Weights of a small transformer language model: width 448.
MLP neurons of a small language model. Each row is named by its layer, matrix (up: input weights) and neuron, and shows model dimensions 149-212. Each number is 50 + 15 x the weight over its row's rms, rounded and kept within 0 to 99.
A block is one neuron, or neurons of one layer that tend to fire together. After each block is what it responds to, as a language model described it from the Wikipedia text at the highest values.

L3.up1645:44 46 51 37 31 44 55 50 52 38 32 31 58 54 69 49 25 81 78 41 27 45 39 35 43 35 66 61 56 57 70 86 49 62 65 32 48 34 92 49 41 39 43 49 71 35 37 76 30 69 61 58 19 68 63 85 59 54 60 58 46 33 62 48
Field names or section headings in flattened Wikipedia infoboxes, usually after a dash bullet or line break and before a colon, e.g. Running time, Area, Original release.

L3.up1559:55 28 45 56 46 53 36 53 78 27 51 44 54 37 42 43 57 39 57 71 47 49 56 72 46 57 58 44 63 56 36 66 32 37 62 38 27 45 69 52 76 35 44 68 55 55 53 50 46 59 41 60 41 52 66 22 49 48 74 50 20 48 39 67
Compass letters N, S, E or W right after decimal degree values in geographic coordinates, such as 120.545278°W or 53.922°N; weaker on unit suffixes and table cells.

L7.up654:56 57 57 55 39 19 58 51 61 43 40 47 52 72 31 53 29 34 64 69 52 40 53 45 81 57 40 41 81 51 46 21 38 45 39 45 80 50 71 67 50 85 75 64 39 36 39 47 49 48 54 59 49 58 33 67 61 50 51 60 20 62 25 49
L7.up730:58 58 59 80 58 51 53 26 48 65 50 62 65 39 48 27 52 28 58 43 44 48 74 16 59 38 30 68 46 45 64 47 31 48 27 11 37 50 83 54 15 75 55 57 67 32 51 77 31 63 66 54 68 50 52 68 57 41 62 62 54 39 68 62
L7.up1245:56 54 62 32 42 30 37 66 62 46 38 44 55 71 60 14 31 30 71 52 70 66 58 33 66 45 53 57 70 53 41 55 45 64 22 36 99 55 50 52 57 56 45 48 48 51 55 56 67 55 49 43 53 33 58 86 58 22 48 52 70 37 65 62
L7.up1418:60 46 51 71 32 55 30 68 58 44 29 31 65 53 56 45 39 37 57 61 59 68 67 29 38 64 64 62 40 26 49 56 38 56 46 24 52 52 72 47 39 50 48 21 63 37 55 53 52 58 65 45 53 48 79 58 35 48 57 55 56 64 65 49
The words and, or, or a comma linking two coordinated nouns or adjectives, as in copper and gold, sugar or sweeteners, church and state.

L7.up142:52 54 70 57 41 44 57 27 59 32 40 72 56 44 46 35 50 61 41 53 73 61 45 18 43 68 49 48 77 41 65 27 48 62 44 66 77 51 60 47 43 55 65 35 40 09 40 47 50 50 67 24 58 40 58 34 83 37 58 63 44 57 46 43
L7.up985:55 50 55 44 48 31 40 52 64 47 63 51 64 43 59 64 31 52 49 39 86 55 35 37 40 23 35 39 61 35 55 49 51 69 48 38 63 20 57 47 44 53 64 54 61 62 53 34 66 94 48 35 40 31 49 34 81 50 51 77 38 51 44 48
L7.up1601:43 21 65 45 52 46 23 32 41 45 29 42 84 37 62 18 29 71 39 62 54 44 68 66 57 41 36 60 79 55 61 46 51 62 43 27 47 42 77 54 43 59 64 70 51 61 55 45 62 79 55 26 41 35 48 48 36 48 61 99 62 54 75 72
L7.up1621:61 41 57 44 27 66 30 66 55 52 57 52 56 40 47 42 44 47 55 33 62 51 44 56 64 61 31 30 59 34 23 56 50 41 40 76 70 63 68 48 49 67 68 59 68 22 39 42 48 62 86 40 42 26 55 45 63 54 54 48 56 39 64 58
Mainly "has" right after a sentence subject (the penis has, each system has, it has), plus symbols inside LaTeX formulas, code, or data tables.

L7.up165:43 36 66 50 37 86 39 53 62 42 40 29 45 43 36 33 22 81 83 65 61 40 50 65 46 49 58 58 53 60 86 60 56 51 41 33 62 39 46 66 65 30 55 65 62 44 16 48 46 63 57 44 24 50 53 67 61 62 65 54 59 56 44 44
L7.up436:63 25 62 80 58 61 59 41 57 22 70 12 56 44 43 81 28 56 92 38 51 46 76 39 41 42 78 49 75 59 52 74 73 41 36 67 68 61 30 54 47 53 64 90 75 44 66 59 48 74 46 55 34 58 49 42 64 48 64 39 35 80 56 35
L7.up1394:60 59 72 59 34 63 58 49 54 34 56 44 62 60 37 61 42 60 31 62 40 58 19 45 72 63 70 31 64 56 58 37 55 33 72 17 57 41 78 78 61 44 62 51 76 46 23 55 36 49 51 57 39 56 56 16 65 67 57 67 38 48 39 57
L7.up1615:51 30 69 70 34 57 30 54 51 30 47 24 68 47 55 49 46 56 66 53 47 44 42 51 63 57 62 77 61 26 85 67 52 78 46 52 53 50 71 78 64 41 60 44 74 45 42 62 62 65 62 45 33 59 43 48 58 53 64 56 57 50 37 48
Last token of a field label in a dash-bulleted infobox list, just before the colon, e.g. Running time, No. of episodes, Rank, Headquarters; also weaker hits on "As of" and opening brackets.

L4.up629:10 36 64 44 15 63 54 66 44 30 55 53 41 40 62 43 66 65 35 43 35 69 54 31 58 56 56 35 56 61 41 53 38 35 47 25 42 49 39 57 57 19 52 63 64 48 42 38 32 45 58 37 71 36 55 76 72 53 83 49 70 49 65 52
L4.up665:22 57 40 44 54 44 46 47 42 30 83 55 43 09 41 59 63 55 31 56 41 54 58 43 23 68 40 35 63 53 37 31 41 44 53 52 43 79 45 50 48 33 73 81 55 66 27 45 28 22 54 43 67 32 83 43 63 60 54 32 66 45 42 50
L4.up824:28 32 38 47 42 54 40 39 34 35 61 66 41 32 67 28 72 61 46 57 41 55 62 37 47 74 72 52 57 39 30 40 34 45 60 31 29 74 55 53 28 53 86 54 35 52 36 24 46 26 69 44 73 40 96 68 35 52 57 52 67 40 49 69
L4.up1041:20 46 36 51 26 43 57 42 47 29 40 50 45 40 71 40 52 50 42 28 46 40 46 52 50 53 89 47 32 69 33 33 47 32 54 47 26 49 40 62 52 49 53 51 39 62 45 55 35 56 70 37 78 24 64 52 48 59 67 59 51 53 54 69
Line breaks (and some final cells) right after the last pipe of a Wikipedia table row, especially header rows like "| Party | Candidate | Votes |" and score grids.

L7.up28:47 57 43 79 21 49 53 70 15 44 58 44 63 86 37 43 40 61 52 54 33 38 39 45 61 34 54 46 40 83 48 54 40 41 28 61 25 51 60 41 50 82 61 47 48 38 43 45 36 49 47 42 89 37 49 60 66 40 58 23 05 63 42 28
L7.up314:61 64 50 61 52 42 27 71 25 47 58 56 53 32 52 44 32 42 45 55 49 51 38 52 20 57 61 44 43 71 63 60 64 45 50 47 25 39 41 54 51 61 68 68 36 03 41 54 29 53 30 50 52 56 51 35 57 35 53 38 64 46 40 20
L7.up391:54 25 78 90 37 34 45 50 44 34 50 42 55 42 70 57 42 80 72 65 55 43 32 07 47 26 66 56 43 42 76 66 75 29 49 56 46 22 50 53 55 33 43 38 60 40 57 69 18 69 34 47 60 66 61 60 77 53 62 56 73 48 54 37
L7.up867:29 47 78 81 34 63 54 70 55 33 33 40 46 46 26 47 46 59 50 51 77 66 47 29 77 35 71 64 56 37 56 60 77 38 42 41 46 54 49 40 62 55 42 62 59 40 66 57 79 78 38 19 14 43 45 79 32 58 60 53 59 59 57 29
Last token of a sentence-initial subject, such as a pronoun (he, she) or the final piece of a surname or title (Rajkovic, Johansen), right before the main verb in biographical or encyclopedic prose.

L3.up819:48 65 64 62 48 39 91 55 44 45 33 55 66 44 63 62 37 47 73 49 51 63 39 30 34 28 50 44 43 53 15 66 52 65 92 12 26 43 47 27 44 51 60 62 18 56 54 76 34 91 34 44 49 66 49 52 52 51 54 39 32 69 73 46
Mid-sentence function words that limit, negate or offer alternatives: "just" (just arrived, just 18th), "or" between options, plus "not", "only", "than", "yet".

L4.up226:65 40 68 73 61 68 58 44 34 48 29 28 56 34 70 29 57 54 41 56 60 57 37 45 58 36 45 30 42 55 61 50 24 50 24 62 56 26 38 49 56 73 65 57 40 52 33 25 50 57 41 62 54 29 38 52 68 38 60 36 60 30 50 52
L4.up635:47 34 76 68 30 51 68 52 47 46 68 54 61 18 66 56 47 39 50 25 36 52 42 55 55 74 48 54 55 58 53 45 51 22 54 71 36 42 10 61 66 35 66 47 43 40 40 43 50 62 40 35 50 55 70 29 50 36 59 65 62 05 43 53
L4.up1534:28 31 93 52 55 49 46 48 62 44 32 24 56 42 76 53 57 54 31 55 50 34 51 43 51 80 55 53 50 63 55 43 39 55 43 46 43 38 42 46 57 58 74 40 36 58 38 45 62 57 30 52 57 65 71 47 83 48 65 50 27 28 60 57
L4.up1653:49 45 80 49 53 48 50 53 57 40 52 49 61 36 60 48 37 47 64 33 51 47 38 62 52 62 39 35 51 45 49 51 38 43 64 34 37 43 46 35 69 57 65 51 34 51 31 50 21 58 61 47 65 53 76 29 44 40 66 50 62 50 68 49
Periods right after a single capital initial or abbreviation inside names and short forms, e.g. C. M. van, Lloyd C. Stark, ca., No., e.g.; sometimes quotes or apostrophes mid-name (O'Toole).

L4.up960:54 62 53 46 31 48 40 35 57 57 53 59 55 42 55 56 26 41 29 44 70 42 54 44 48 33 24 44 45 24 33 41 63 34 71 51 68 66 53 56 57 68 66 79 42 83 20 54 52 65 62 38 37 46 38 59 69 60 51 82 47 59 67 58
L4.up1042:68 34 56 42 37 41 51 47 52 58 43 49 75 50 45 55 13 44 70 56 49 51 90 61 55 55 46 51 68 51 51 41 37 68 72 37 61 59 64 58 35 37 42 21 58 57 79 58 51 54 25 44 46 28 72 63 41 55 52 54 41 58 57 58
L4.up1442:61 38 55 44 54 60 46 55 54 60 24 55 61 18 59 40 17 33 43 46 71 67 63 53 64 40 35 61 42 26 62 29 18 54 75 57 64 57 52 71 64 45 49 68 72 65 30 36 52 73 63 51 29 27 56 55 60 40 45 59 56 25 77 59
L4.up1673:49 58 49 35 61 43 39 42 54 50 34 52 65 37 52 53 34 33 39 12 65 83 60 48 39 51 43 46 55 52 61 19 52 53 43 51 79 43 67 41 55 44 49 50 85 60 56 36 56 43 78 47 51 37 53 54 34 41 50 64 62 35 66 71
Subordinating conjunctions and prepositions opening a circumstantial clause after a complete main clause, such as when, during, due, as, because, following.

L7.up198:64 50 53 54 09 57 68 55 37 60 43 64 62 52 59 44 37 40 42 53 60 47 68 37 24 36 49 49 56 16 37 69 42 77 68 40 36 65 59 53 47 74 43 33 52 39 24 48 38 46 33 70 51 62 54 39 71 48 45 60 38 75 42 42
L7.up368:61 44 63 46 37 35 46 70 54 45 48 39 65 53 49 48 53 50 59 41 49 24 62 32 54 63 55 20 56 23 25 71 51 62 47 63 60 34 65 45 62 33 74 57 65 56 51 48 37 57 80 33 42 50 54 27 55 45 50 40 17 52 38 64
L7.up1188:60 24 72 20 27 59 46 54 47 18 42 43 69 62 64 37 30 34 55 63 42 62 48 35 58 61 42 53 60 29 44 52 47 64 66 63 75 57 48 84 54 52 65 59 69 47 51 41 52 48 36 41 48 40 74 37 60 41 46 47 20 39 33 54
L7.up1443:68 44 40 75 48 78 60 43 40 35 49 61 63 40 27 66 66 39 30 70 54 78 47 53 52 57 41 65 48 49 63 55 48 68 34 69 68 41 69 37 53 53 56 50 54 46 36 29 35 58 32 61 48 04 86 49 65 40 51 25 46 79 54 37
Conjunctions and contrast words that start the second part of a coordinated or comparative phrase, mostly after a comma, such as and, rather than, but not, even though.

L7.up529:46 29 54 74 44 37 54 61 69 35 68 38 52 65 48 34 43 61 51 29 46 42 48 61 52 70 47 61 77 41 45 52 59 67 59 48 54 40 45 45 36 42 51 51 36 89 45 49 32 54 46 57 79 31 66 77 47 77 63 26 70 56 55 95
L7.up692:50 68 38 48 52 35 49 32 43 32 56 42 68 72 38 60 41 58 55 59 81 50 36 36 37 39 67 44 39 29 33 44 42 55 41 63 38 55 41 50 39 41 60 33 47 50 43 61 22 40 55 61 66 38 46 47 46 50 58 31 45 78 32 63
L7.up1635:45 40 85 77 45 56 37 57 58 30 31 34 46 52 50 43 40 45 55 69 46 84 61 45 60 64 43 29 37 58 34 57 41 52 65 25 59 70 50 43 61 65 59 55 52 46 28 64 31 72 43 38 84 69 58 64 58 47 58 76 29 52 29 56
L7.up1757:45 31 55 54 31 60 42 51 44 65 34 46 58 79 48 56 13 67 55 55 74 85 53 25 23 66 56 29 82 45 51 38 40 38 73 76 48 33 63 56 47 95 50 52 62 59 64 58 47 69 48 54 53 38 49 33 51 40 52 47 43 68 61 78
Contraction endings right after an apostrophe (we'll, didn't, I'm), apostrophes in names like O'Neill, and split word-starts like Gr, br, dis.

L4.up144:56 35 51 52 25 51 46 62 57 40 47 24 59 49 72 34 57 59 82 37 32 23 85 69 43 36 55 53 51 44 51 77 50 29 62 32 29 36 41 40 18 65 53 50 70 60 54 53 43 87 62 38 52 46 67 27 50 53 59 33 53 56 66 46
L4.up798:61 41 39 36 40 66 74 53 49 72 76 31 82 56 71 62 43 67 80 44 19 37 38 12 56 31 49 41 52 53 65 62 33 14 20 52 63 22 69 50 39 72 41 43 73 35 53 80 31 50 49 53 41 71 68 62 40 55 65 56 64 49 57 40
L4.up1234:64 40 61 52 50 58 45 57 54 19 20 31 55 36 61 56 38 72 74 52 19 60 40 21 44 70 52 64 44 47 69 75 45 47 63 42 54 55 63 58 31 31 54 62 56 31 24 68 53 77 50 63 12 49 60 83 79 48 61 57 45 32 44 44
L4.up1491:57 34 61 53 49 67 61 65 46 31 26 23 56 50 54 39 55 53 84 63 14 51 59 45 51 35 85 69 68 33 58 63 46 39 60 38 52 40 68 47 40 47 64 51 64 53 39 64 39 75 23 45 20 62 45 89 73 59 49 33 53 36 58 59
Field-name words in infobox lists and wiki tables, usually right after a line-initial dash and before a colon, e.g. Nickname, State, Parent.

L4.up303:52 34 58 53 38 38 50 53 65 21 50 40 61 61 48 78 39 61 51 56 62 22 59 51 53 47 47 57 41 24 54 61 40 25 35 48 77 26 33 48 78 71 37 61 53 55 29 36 49 44 16 54 34 55 22 36 80 53 67 34 42 52 35 56
L4.up1156:33 73 46 56 31 40 60 51 60 53 62 43 91 57 65 68 35 53 39 63 59 22 74 49 51 35 39 44 35 60 72 30 71 67 45 63 23 38 38 60 57 79 57 34 54 45 71 27 53 26 24 55 42 60 24 46 80 41 64 34 45 66 43 30
L4.up1579:36 65 56 58 44 47 82 58 55 54 49 29 94 60 47 63 49 60 63 57 40 12 80 49 41 36 46 46 52 57 44 34 24 63 48 40 55 38 61 32 45 33 54 36 20 36 43 47 39 36 29 68 53 47 49 33 73 50 60 38 38 39 51 56
L4.up1588:48 72 68 68 51 44 40 56 52 17 58 13 59 70 49 55 32 56 66 57 29 17 65 53 57 53 51 49 44 40 70 70 38 42 55 61 45 49 70 44 67 30 59 34 50 27 67 39 24 26 36 57 41 26 42 42 91 53 61 30 31 66 51 49
En dash or space between years in parenthesized lifespans after a birth year, like (1831–1910), (born 1968), also stray word-piece fragments.

L3.up167:55 59 60 48 14 48 76 50 59 14 56 50 69 41 52 49 46 47 32 47 63 57 63 45 46 71 37 55 52 58 55 50 44 45 53 55 30 55 42 45 62 53 51 55 30 48 42 52 17 68 32 45 53 54 52 38 82 43 59 26 56 31 76 47
Periods after abbreviations, initials and numbers, mid-name or mid-phrase rather than ending a sentence, such as U.S., B. J. McLeod, No. and 2.4.

L3.up1365:30 43 38 51 47 53 62 49 46 51 57 59 38 51 80 35 78 39 40 40 50 96 45 37 45 62 48 35 51 45 27 46 44 49 80 23 41 55 19 59 33 45 82 45 40 46 42 38 23 38 53 40 72 40 70 75 36 63 66 38 70 35 63 47
Line break right after a row's closing pipe in Wikipedia markdown tables (headers, sports stats, election results); occasionally a pipe or cell digit.

L7.up103:42 45 37 55 55 34 38 55 40 21 61 66 64 48 57 41 64 55 50 48 47 85 65 43 54 98 45 36 50 57 35 47 63 48 51 63 69 60 41 50 56 70 55 41 41 38 50 53 58 35 42 32 62 64 71 45 40 33 57 79 69 56 41 55
L7.up405:61 41 39 39 56 61 49 64 45 21 60 41 56 63 64 16 61 53 60 51 39 54 61 61 79 50 45 51 37 59 37 30 60 46 59 52 47 44 42 54 68 53 74 68 62 51 51 34 46 31 42 36 63 31 53 66 51 44 59 43 55 48 50 69
L7.up514:57 31 32 20 44 50 42 47 33 42 29 25 41 76 60 67 46 59 78 28 63 65 77 33 60 43 42 53 58 45 53 47 52 57 55 41 48 32 57 51 44 54 43 52 55 71 58 46 45 45 48 18 35 47 61 29 71 48 63 34 51 40 35 66
L7.up949:64 49 63 53 21 34 49 38 41 46 52 49 53 60 58 59 65 65 58 71 35 81 38 36 54 50 54 10 74 65 41 53 72 45 30 43 51 36 32 42 63 32 49 35 30 41 57 55 25 73 36 39 76 52 46 16 57 39 62 68 25 35 59 62
Newline tokens ending a Wikipedia table row (after a closing pipe) or ending a section heading such as ==Arrest== or ===Host===.

L7.up254:54 41 67 34 48 58 37 59 40 40 54 45 60 43 67 41 49 68 67 62 37 54 59 56 52 48 28 55 48 34 44 45 58 35 50 21 27 76 80 96 55 52 43 45 42 63 44 29 60 71 43 40 50 55 38 58 56 64 77 50 27 55 40 58
L7.up527:61 33 44 47 23 54 47 53 52 18 19 67 63 60 54 43 50 38 59 66 56 37 50 45 69 42 58 52 23 43 54 83 06 48 24 37 40 39 79 40 55 78 36 08 46 34 63 40 41 45 62 45 59 47 53 56 32 42 79 41 49 48 50 71
L7.up657:55 69 57 48 31 44 28 72 64 28 60 51 43 42 70 60 44 40 63 61 46 64 48 43 49 42 38 56 73 57 51 71 41 27 43 39 44 53 75 71 71 79 43 55 59 49 53 71 34 53 35 42 40 39 51 55 86 45 59 45 50 38 33 53
L7.up698:63 24 59 75 48 42 53 44 61 51 42 30 51 55 48 53 59 75 84 71 50 72 64 43 67 47 61 42 47 46 52 48 58 42 36 58 47 58 75 69 50 37 64 45 57 55 86 33 47 41 42 47 30 63 62 45 50 39 75 30 45 54 52 48
Digits and separators deep within numbers in coordinate strings (decimal degrees like 46.596'6'), plus pipes and periods after numbers in table rows and dates.

L4.up185:55 55 75 55 43 35 63 54 45 76 47 44 56 57 73 30 60 84 57 45 40 55 31 60 36 25 62 43 08 52 33 54 52 40 47 53 42 34 34 54 31 22 40 56 31 68 50 47 41 47 40 46 49 33 41 67 39 50 58 57 45 59 36 51
L4.up853:43 48 43 47 51 39 41 60 44 42 39 42 69 15 68 32 31 51 58 61 42 50 43 52 08 67 51 38 54 55 49 24 16 42 62 32 40 70 30 51 13 31 36 42 56 63 62 43 43 95 30 47 45 31 33 53 42 46 59 57 53 60 64 60
L4.up1144:61 59 51 60 42 49 56 40 50 34 23 40 69 49 53 47 56 50 62 92 59 61 34 49 05 56 53 53 46 45 28 56 51 42 66 54 65 55 42 64 24 59 82 40 65 56 25 91 18 50 63 54 78 31 28 70 71 41 50 76 43 19 57 43
L4.up1258:37 37 54 46 45 52 50 46 35 38 33 57 57 29 66 62 60 35 61 34 41 54 39 58 09 64 45 44 60 84 74 50 66 41 51 36 19 29 59 66 37 21 34 40 65 33 37 25 31 65 30 42 38 22 60 63 65 44 70 75 50 27 64 49
Short first pieces of words split into several tokens, often containing o, such as ob(longs), ins(omnia), dis(ruption), and mid-name ro; also "do" and "with".

L3.up1196:42 30 67 46 47 52 50 40 58 50 40 56 70 24 57 35 42 38 36 67 84 68 65 45 52 19 29 51 48 14 57 42 47 42 57 63 67 63 86 64 63 72 47 55 69 67 31 44 49 78 63 49 36 31 30 53 74 57 49 68 48 20 57 84
Adjectives or word endings that open a noun phrase in scientific prose, such as human, cytosolic, tropospheric, positive, male, also function words.

L3.up737:38 39 51 58 44 68 40 51 71 60 58 24 58 33 57 44 50 55 62 74 56 24 67 48 53 18 83 55 58 66 53 43 58 48 32 46 18 26 57 81 47 62 47 42 39 53 44 49 48 80 40 44 61 49 41 27 87 37 55 79 54 46 47 55
Sentence-opening subject pronouns (he, she, his, it) or In, often after dates, in biographical text: "In 2000, she", "He then served".

L3.up526:49 29 52 43 50 42 64 51 47 56 36 49 61 45 81 50 44 62 74 75 41 32 52 51 48 46 55 68 49 21 90 63 36 22 45 35 73 33 75 43 43 66 50 52 46 50 57 47 52 51 38 55 32 47 52 46 85 53 59 31 52 47 40 57
The main verb, mostly was or is and sometimes an opening parenthesis, right after an article's subject name in Wikipedia lead sentences, e.g. "War Chamber (2023) was", "Werk Arena is".

L4.up636:34 37 67 40 53 63 53 54 62 50 63 52 64 37 61 38 43 58 56 50 39 63 45 30 22 53 45 44 52 41 61 54 49 56 86 38 52 35 44 56 44 14 63 50 48 48 65 59 44 90 61 57 54 24 80 46 69 28 43 46 55 33 85 44
L4.up686:31 55 87 51 21 53 62 41 47 27 35 62 56 59 63 52 52 51 49 67 75 56 39 22 44 52 48 38 44 32 35 40 25 39 50 43 70 64 37 54 47 51 63 65 45 80 56 38 55 81 49 35 49 49 71 31 63 30 54 48 33 61 71 54
L4.up1091:69 42 61 47 39 45 99 57 59 38 49 55 63 47 84 42 51 42 65 45 33 54 48 46 58 56 70 53 52 31 51 82 25 37 62 55 73 52 29 44 52 68 69 41 58 41 45 58 53 57 58 55 48 69 46 51 58 50 48 31 41 40 74 43
L4.up1433:26 54 64 45 55 45 58 67 70 52 45 32 65 38 81 24 39 55 61 64 43 64 45 42 58 79 60 59 59 52 52 73 24 49 51 36 61 49 37 45 21 38 60 45 63 47 37 58 57 79 00 55 62 50 77 13 62 44 80 43 37 29 62 66
The token " or" (and less often " and") joining two alternatives, as in stiffness or rigidity and verbal or physical; also " or" starting words like orphan, organs.

L7.up148:73 63 80 52 35 51 49 67 44 40 64 68 73 54 36 44 50 50 67 69 55 51 18 68 68 44 42 63 33 29 62 38 40 16 86 49 80 54 45 70 54 53 63 42 38 62 73 50 47 40 46 48 55 35 38 58 82 57 60 44 44 56 37 63
L7.up312:51 48 61 48 32 15 32 51 72 43 44 79 75 52 76 56 45 64 78 64 27 60 40 44 52 43 38 47 46 43 63 49 53 47 54 55 46 56 51 48 69 66 70 40 43 64 47 26 17 68 43 56 41 51 50 46 90 47 61 78 14 49 57 35
L7.up409:52 47 79 45 51 65 52 67 72 00 42 55 66 31 36 42 66 40 51 61 45 54 58 72 64 38 62 19 51 32 67 42 30 43 71 52 71 76 33 65 60 73 39 34 31 25 61 49 33 52 28 52 38 18 51 35 46 35 73 51 53 43 49 65
L7.up1347:54 61 56 52 50 37 53 57 53 85 57 59 85 59 41 55 42 18 55 48 57 52 56 62 58 56 34 33 49 44 67 46 41 37 49 48 53 31 60 59 54 71 44 30 48 41 51 36 16 47 45 52 58 32 60 68 66 52 94 54 39 38 63 71
First digit of birth or life years after "(born" or "(" in biography entries and lists, e.g. born 1959, (1831–); also "was"/"born"/"life" right after biography names and headings.

L4.up391:41 59 58 42 21 67 75 65 35 53 34 28 52 54 85 38 26 58 59 50 07 53 44 37 51 54 22 30 31 49 45 40 58 50 36 42 75 54 64 40 16 91 46 57 54 65 33 53 57 51 36 61 64 41 53 15 39 33 45 43 30 63 61 44
L4.up700:40 53 58 62 30 64 74 55 59 57 35 47 64 58 58 58 43 60 43 60 15 47 59 50 69 49 68 41 47 34 60 36 64 53 61 28 52 46 77 58 50 63 49 49 51 47 49 37 42 26 35 50 38 29 89 64 68 45 51 42 49 35 61 49
L4.up1044:40 51 55 54 42 51 56 44 54 54 56 47 49 31 69 49 42 49 46 43 25 59 56 44 56 19 68 39 43 76 54 49 68 47 52 35 43 51 60 53 38 50 54 73 61 77 42 47 62 58 41 53 61 24 50 46 45 60 50 53 52 43 85 52
L4.up1206:40 41 42 56 18 68 65 54 41 52 24 46 51 54 32 21 47 51 44 40 43 44 62 46 39 45 47 40 67 68 49 70 44 58 50 20 42 33 36 59 47 54 59 50 46 70 31 47 57 34 47 53 76 27 80 44 34 34 55 62 55 54 63 65
Conjunctions and prepositions right after a comma that begin a new clause or list item, mostly "and", also "in", "by", "or".

L7.up44:43 45 55 56 34 61 69 64 45 42 60 61 47 61 44 60 61 41 62 47 69 51 21 29 68 44 63 64 53 51 62 65 39 36 63 61 41 62 57 54 36 44 55 54 24 49 16 61 53 65 62 40 36 41 67 64 62 35 51 47 37 44 68 46
L7.up463:49 45 78 64 51 47 22 45 82 50 54 48 77 35 64 32 34 53 43 59 64 43 72 50 52 54 64 27 77 61 41 36 34 61 58 49 26 76 70 54 39 62 53 27 55 51 41 62 43 51 36 43 36 76 64 52 77 40 55 72 27 31 43 66
L7.up1275:73 40 65 57 64 50 48 62 72 53 81 38 72 37 72 34 35 60 53 69 51 67 32 41 59 41 49 62 61 36 23 49 45 31 39 32 59 67 67 85 44 56 52 41 33 58 41 38 44 36 59 54 52 51 53 40 46 43 87 54 52 33 54 09
L7.up1535:44 57 69 62 26 57 54 50 70 66 74 48 72 49 72 56 63 30 29 56 41 55 39 25 45 58 28 42 31 52 48 44 53 41 51 16 60 12 48 72 41 55 69 34 52 58 70 59 22 61 76 56 70 67 36 42 37 32 54 53 49 37 14 37
First piece of a surname after a given name, or periods and middle initials inside abbreviations and initials: Robert G(ates), U.S., M.D., John P.

L4.up861:57 52 51 53 50 44 60 55 60 57 07 54 66 37 72 48 36 43 65 59 34 81 45 54 49 75 48 55 64 58 65 47 76 46 50 43 51 23 82 63 63 58 46 56 45 34 41 61 58 20 29 36 25 51 54 57 61 57 64 49 49 46 68 58
L4.up916:61 17 76 64 44 36 35 57 89 32 42 22 49 36 46 49 65 60 44 58 54 68 63 54 62 51 63 36 61 25 61 47 10 37 29 34 49 47 78 51 62 55 54 33 52 53 38 73 53 51 56 62 27 49 72 41 74 49 74 35 66 36 59 67
L4.up1521:28 41 65 44 49 41 51 56 60 57 49 30 67 36 65 62 35 71 51 63 38 29 53 35 39 69 55 49 65 34 62 57 31 34 55 33 34 71 68 66 52 51 43 42 58 64 54 63 54 61 55 36 28 61 86 46 67 70 79 57 60 47 44 55
L4.up1647:56 51 94 47 50 65 57 58 84 35 41 30 65 35 61 43 56 53 60 63 44 49 55 59 17 53 36 56 51 31 63 50 70 51 69 43 52 52 69 47 47 69 80 41 52 36 53 46 50 53 39 47 36 34 52 24 53 48 78 40 39 69 55 51
Fires mainly on the hemisphere letter ending a geographic coordinate (W, N, E after °′″), e.g. 88°38′50″W; weaker on digits inside long ID strings.